Weights of a small transformer language model.
Size: 21 layers, 4 heads of 64, vocabulary 4096, 17.6M parameters.
MLP neurons of a small language model. Each row is named by its layer, matrix (up: input weights) and neuron, and shows model dimensions 176-239. Each number is 50 + 15 x the weight over its row's rms, rounded and kept within 0 to 99.
After each neuron's rows, "fires on" lists the tokens most often at its 100 highest values on Wikipedia text that the model never trained on.

L4.up686:67 30 52 52 66 70 32 56 62 42 48 72 39 67 56 86 54 83 59 62 54 42 49 64 43 09 38 53 69 38 53 64 40 44 40 72 51 39 56 62 47 68 39 42 53 75 56 29 55 57 64 42 32 46 57 31 66 42 51 38 53 45 52 38
fires on: "er", "ered", "g", "m", "al"

L6.up178:66 68 70 61 42 57 39 70 56 89 64 73 59 38 53 79 38 53 35 41 58 38 26 64 52 44 46 63 49 77 48 34 63 50 59 51 64 65 46 45 73 36 75 29 78 34 38 58 56 47 60 60 78 27 52 57 38 36 46 44 48 58 22 40
fires on: " un", " to", "ing", "–"

L8.up444:80 24 53 35 60 47 61 55 59 54 50 32 69 33 60 60 51 71 58 61 24 45 42 53 57 32 70 54 46 48 47 34 30 46 39 43 33 63 34 66 51 51 63 27 37 87 60 73 26 39 54 45 86 45 72 60 45 51 42 66 23 62 70 60
fires on: ",", "1", " and", "ip", ":"

L4.up972:44 33 56 56 43 70 68 49 47 61 49 35 37 73 35 62 57 55 67 78 55 42 61 38 50 50 36 73 51 37 56 38 39 66 70 65 55 43 50 71 51 20 03 38 36 25 26 61 50 27 43 15 25 50 57 70 38 41 19 56 69 55 61 73
fires on: "ost", "0", "le", "en", "ine", "inn"

L4.up679:68 55 19 71 37 48 69 39 30 49 39 58 65 33 17 60 62 73 37 50 53 30 50 81 49 48 53 57 57 49 60 55 27 44 83 48 65 40 62 37 58 73 21 43 62 47 77 46 45 45 34 58 52 57 32 77 22 82 40 46 28 41 73 56
fires on: "est", "t", "ot", "g", "it", "at"

L17.up360:33 49 54 46 53 52 48 41 33 38 37 56 80 39 45 58 60 46 68 46 52 38 63 56 32 54 41 31 34 45 59 40 32 51 32 49 48 51 46 38 59 50 57 39 37 59 21 48 61 62 51 45 50 81 48 57 56 37 55 32 26 52 46 29
fires on: " v", " T", " V", "t", " par"

L12.up943:44 53 40 46 71 49 38 49 24 70 71 74 39 54 58 54 35 57 47 43 51 40 39 49 34 46 69 60 65 72 35 60 73 79 60 39 29 67 39 69 47 52 54 32 85 40 35 71 85 57 64 67 70 21 60 38 83 55 47 48 43 59 55 78
fires on: " to", " by", " for", "-", " had been", " un"

L4.up648:13 47 58 40 30 50 49 51 63 45 41 49 69 79 23 76 44 65 63 45 34 58 57 50 70 38 58 70 66 37 43 76 66 61 62 76 37 61 44 28 43 30 58 64 61 21 60 52 48 45 47 36 49 59 47 66 48 44 78 64 90 41 68 43
fires on: "i", "at", " kg", " Japanese", "arg", "k"

L8.up766:54 50 88 59 26 27 36 43 74 42 71 42 54 69 57 79 58 41 58 49 41 60 31 45 42 21 61 40 36 41 58 59 36 53 56 39 51 58 50 61 44 40 51 33 67 29 30 51 49 53 69 54 51 27 51 46 76 52 62 60 59 49 64 51
fires on: "er", " produc", "or", "duc", "ner", "ter"

L5.up138:63 38 44 61 60 70 64 52 72 58 41 19 55 60 52 74 71 39 47 50 59 30 46 85 37 59 30 22 75 69 56 18 67 56 38 48 46 50 27 80 59 45 60 52 47 65 40 59 40 52 29 40 77 45 49 29 46 45 55 30 69 36 66 43
fires on: "e", "u", "ud", "ill", "en", "er"

L4.up822:34 41 42 11 57 55 59 22 13 39 65 53 54 48 65 59 69 31 02 66 45 49 57 32 35 67 66 55 44 69 09 37 43 53 32 39 45 36 73 60 45 41 68 30 57 25 41 61 50 39 56 48 25 34 50 49 73 37 60 28 41 48 59 31
fires on: "il", "int", "in", "un", "ith", "ib"

L6.up418:51 64 25 38 65 61 32 49 69 62 41 34 59 52 29 42 38 80 55 54 39 53 55 51 63 51 52 40 18 52 40 43 50 34 47 45 42 55 38 59 45 30 32 36 31 41 73 51 53 33 46 55 28 39 16 51 52 41 33 56 61 66 57 43
fires on: "t", "et", "ass", "erm", "it", "l"

L6.up609:19 42 34 23 59 56 57 69 38 67 35 13 99 66 42 66 55 43 22 53 30 49 63 44 49 45 64 61 85 55 61 67 40 49 41 49 58 25 34 46 42 44 45 56 48 25 39 46 45 37 44 73 42 62 36 72 47 50 58 69 75 08 58 60
fires on: "i", "at", "h", "ap", "om", "ath"

L5.up479:37 47 31 78 56 36 39 34 39 50 33 57 22 45 29 28 33 24 64 52 42 39 63 43 18 54 55 55 76 35 37 48 30 50 50 32 58 83 41 44 42 29 63 44 33 61 09 64 46 74 35 69 62 71 70 70 68 65 55 55 67 61 43 83
fires on: "w", "sp", "ly", "h", "ü", "he"

L4.up176:47 42 52 45 57 57 43 62 52 38 49 27 03 38 52 10 44 64 57 61 38 64 55 47 53 61 56 50 48 78 70 44 00 64 56 55 50 57 70 46 37 40 19 70 52 54 64 55 56 48 56 45 03 25 55 29 68 53 42 57 72 61 31 69
fires on: "ric", "c", "ic", "C", "ern", "ac"

L16.up218:52 26 66 67 49 65 43 49 51 56 63 59 43 62 64 56 63 59 24 37 40 62 64 56 40 55 45 61 45 46 18 44 52 44 28 34 39 60 58 59 12 81 45 32 35 49 26 51 60 48 10 32 58 35 60 15 35 66 39 73 49 71 52 52
fires on: " s", " d", " p", " var", "ess", " pass"

L6.up859:31 41 54 35 61 64 88 55 41 48 53 48 48 66 54 72 52 61 50 61 41 74 31 72 65 78 24 34 49 77 47 41 44 63 40 62 59 53 74 37 63 32 16 70 58 28 73 48 50 43 66 41 38 55 24 38 61 55 49 41 77 50 45 70
fires on: " of", "a", "c", "s", "ides", "ic"

L12.up982:88 50 35 39 53 57 57 37 44 44 55 27 36 24 63 49 60 33 40 44 30 60 46 48 64 66 73 67 50 73 27 19 50 45 48 42 36 49 52 53 50 62 63 48 41 40 42 74 35 65 60 49 51 35 52 44 38 71 54 73 42 50 33 34
fires on: "1"

L5.up144:49 53 72 38 24 93 47 38 45 81 59 30 34 54 53 45 55 45 42 74 38 35 56 21 48 44 59 34 36 62 36 46 39 62 64 51 68 48 67 56 24 45 56 32 45 35 35 45 56 41 42 26 43 12 33 41 38 23 41 33 45 48 67 57
fires on: "5", "le", "an", "af", "4", "0"

L5.up801:35 49 40 62 48 45 42 49 62 49 73 36 71 40 66 82 80 47 58 34 39 52 59 52 55 44 76 49 21 51 54 54 62 56 28 18 46 38 63 60 42 63 70 16 55 30 27 65 49 36 57 27 46 51 58 31 41 43 21 59 42 53 50 57
fires on: "er", " Charles", "f", "ers", "ter", "ines"

L4.up784:53 78 50 47 36 89 61 32 49 39 44 70 39 58 53 74 53 46 36 60 45 24 69 55 06 41 65 48 58 38 25 48 73 37 12 22 54 51 40 33 45 77 59 50 53 61 63 69 50 32 48 46 39 50 44 35 61 15 64 42 73 54 54 43
fires on: "ri", "un", "ress", "n", "is", "in"

L12.up883:61 21 37 42 48 70 50 29 58 31 37 32 74 51 57 41 41 55 40 48 48 54 61 79 49 50 39 53 62 73 66 30 52 60 57 55 75 23 39 60 70 20 49 48 76 40 45 46 31 62 30 55 43 48 42 51 73 80 58 52 50 64 74 35
fires on: " Ar", "ar", "al", "ra", "a"

L8.up374:17 70 36 49 38 64 67 74 60 69 62 50 68 67 44 54 42 42 30 51 66 36 51 51 50 54 41 45 62 47 56 66 92 42 34 48 52 71 35 47 40 83 42 57 41 38 38 47 53 99 42 34 41 26 48 61 69 25 53 67 35 60 38 63
fires on: " in", "ing", "us", " ab", " al", "um"

L5.up262:54 32 71 66 42 28 15 71 58 52 56 56 54 51 75 55 54 37 69 66 46 57 12 66 41 61 51 50 47 66 37 31 84 47 48 51 55 54 36 88 49 63 45 36 49 46 17 46 45 18 65 67 38 52 46 59 55 77 61 63 50 62 32 68
fires on: " can", " not", " did not", " could", "ll", "all"

L8.up978:63 48 73 24 49 29 29 80 55 62 31 79 38 37 62 36 35 42 67 47 53 65 51 60 80 48 64 66 48 85 62 53 64 55 35 26 31 30 15 58 51 55 58 64 50 55 22 35 46 66 33 69 43 78 68 34 48 42 65 84 67 70 68 49
fires on: "|", " |", " | P", "| P", " | L"

L5.up644:44 47 64 63 20 73 51 53 44 34 26 33 28 72 52 51 42 27 52 59 54 50 66 34 61 27 44 42 35 37 50 44 31 64 70 43 20 36 27 37 49 38 57 48 37 71 62 71 56 47 56 31 53 42 31 30 35 54 47 39 69 40 60 56
fires on: "in", "el", "press", "rol", "ission", "pt"

L5.up94:31 50 57 64 34 19 27 25 28 46 96 54 73 43 54 54 53 60 61 54 69 41 51 40 72 62 61 60 35 76 29 37 53 27 20 40 57 54 32 38 51 66 61 34 34 67 25 61 42 86 76 55 44 45 50 52 56 40 60 55 42 57 47 58
fires on: " |  |  |", " was", " was also", "ay", " served"

L6.up252:52 43 43 36 68 48 35 53 54 43 39 48 53 31 42 39 44 47 62 76 42 19 62 53 58 53 71 44 89 46 59 55 59 49 44 74 82 31 68 44 51 37 46 47 71 21 33 40 37 35 40 50 41 77 85 34 33 42 63 47 99 26 65 72
fires on: "h", "ch", "j", "le", "c", "g"

L8.up28:69 35 72 57 70 05 44 58 64 46 54 59 59 45 50 64 52 45 50 49 67 53 61 31 31 47 46 63 16 38 31 52 23 67 72 57 60 39 42 42 27 49 84 51 36 54 65 77 37 47 68 57 44 42 44 58 61 52 35 22 45 95 26 41
fires on: ",", "am", "od", "ad", "el"

L5.up81:54 64 41 44 40 69 46 31 46 37 79 42 78 50 44 52 59 50 22 56 35 79 70 65 55 33 49 36 39 62 42 70 61 42 86 34 40 34 52 55 64 28 43 67 33 60 54 66 62 42 68 37 43 58 32 31 32 63 50 40 79 33 49 34
fires on: "ro", "\n", " Cro", "ri", "ric"

L8.up666:38 33 62 44 19 68 56 62 22 42 53 53 53 55 61 21 42 58 57 35 50 46 39 52 64 38 54 49 48 60 47 31 35 80 56 46 56 23 02 30 39 72 31 52 61 39 55 49 48 58 61 64 48 75 72 48 32 22 67 45 47 64 23 48
fires on: " |", " | S", " |  |", " | N", " | P"

L6.up48:52 39 40 72 50 55 32 62 54 48 66 48 64 71 53 59 47 28 66 30 44 26 22 44 18 42 32 41 51 51 66 37 55 51 81 39 45 49 40 61 44 53 72 54 39 43 68 55 45 75 22 41 28 31 45 55 36 58 37 74 43 47 46 57
fires on: "na", " Ne", "ra", "o", "ha"

L6.up464:50 58 50 51 65 99 11 77 42 45 40 43 75 56 62 62 77 47 79 78 49 50 43 48 24 62 49 46 71 24 51 35 77 60 52 53 49 71 53 68 37 50 31 31 38 22 55 47 55 81 57 45 75 42 47 57 64 38 35 39 18 56 40 31
fires on: "\n", "he", " Cor"

L5.up245:42 46 52 52 66 47 53 51 64 33 53 35 49 35 76 42 58 40 50 67 51 62 46 79 59 71 52 38 47 38 28 46 22 70 41 70 59 75 55 62 47 68 41 38 34 08 52 53 30 85 45 45 36 63 27 33 59 17 60 34 50 45 62 46
fires on: "0", "6", "5", "7", "u", "ul"

L4.up961:51 51 51 61 40 41 35 90 46 46 79 51 74 61 46 51 53 33 70 34 47 22 39 64 51 62 56 71 59 30 56 45 26 41 58 63 63 61 56 69 41 58 51 46 44 49 47 34 23 44 57 15 35 54 55 40 38 51 61 69 73 53 51 50
fires on: "w", " Sw", " sw", "ro"

L16.up1001:70 71 48 48 39 77 43 64 60 49 38 66 38 53 60 67 71 51 52 94 50 29 56 25 07 78 36 33 60 79 29 55 61 63 46 57 48 35 56 47 45 34 25 55 44 20 69 72 56 56 60 47 57 52 52 48 93 37 40 77 81 50 62 36
fires on: "\n", " Cor", " am", " Pro"

L4.up842:42 30 55 63 41 72 49 69 75 51 63 36 65 33 55 31 81 60 68 66 50 51 45 62 57 94 41 52 41 37 52 46 63 33 35 55 55 67 66 44 44 40 53 51 54 53 34 41 42 52 19 61 47 54 39 33 58 25 50 58 99 51 42 65
fires on: "p", "sp", "f", "h", "c"

L16.up549:70 14 65 71 45 32 73 46 38 32 34 32 72 63 41 21 42 44 28 60 49 47 44 38 40 75 50 65 27 61 56 67 58 48 52 31 45 57 52 47 52 45 64 60 49 54 48 70 35 88 51 52 37 54 20 37 46 80 56 61 67 40 68 52
fires on: " f", " t", " F", " H", "r", " Br"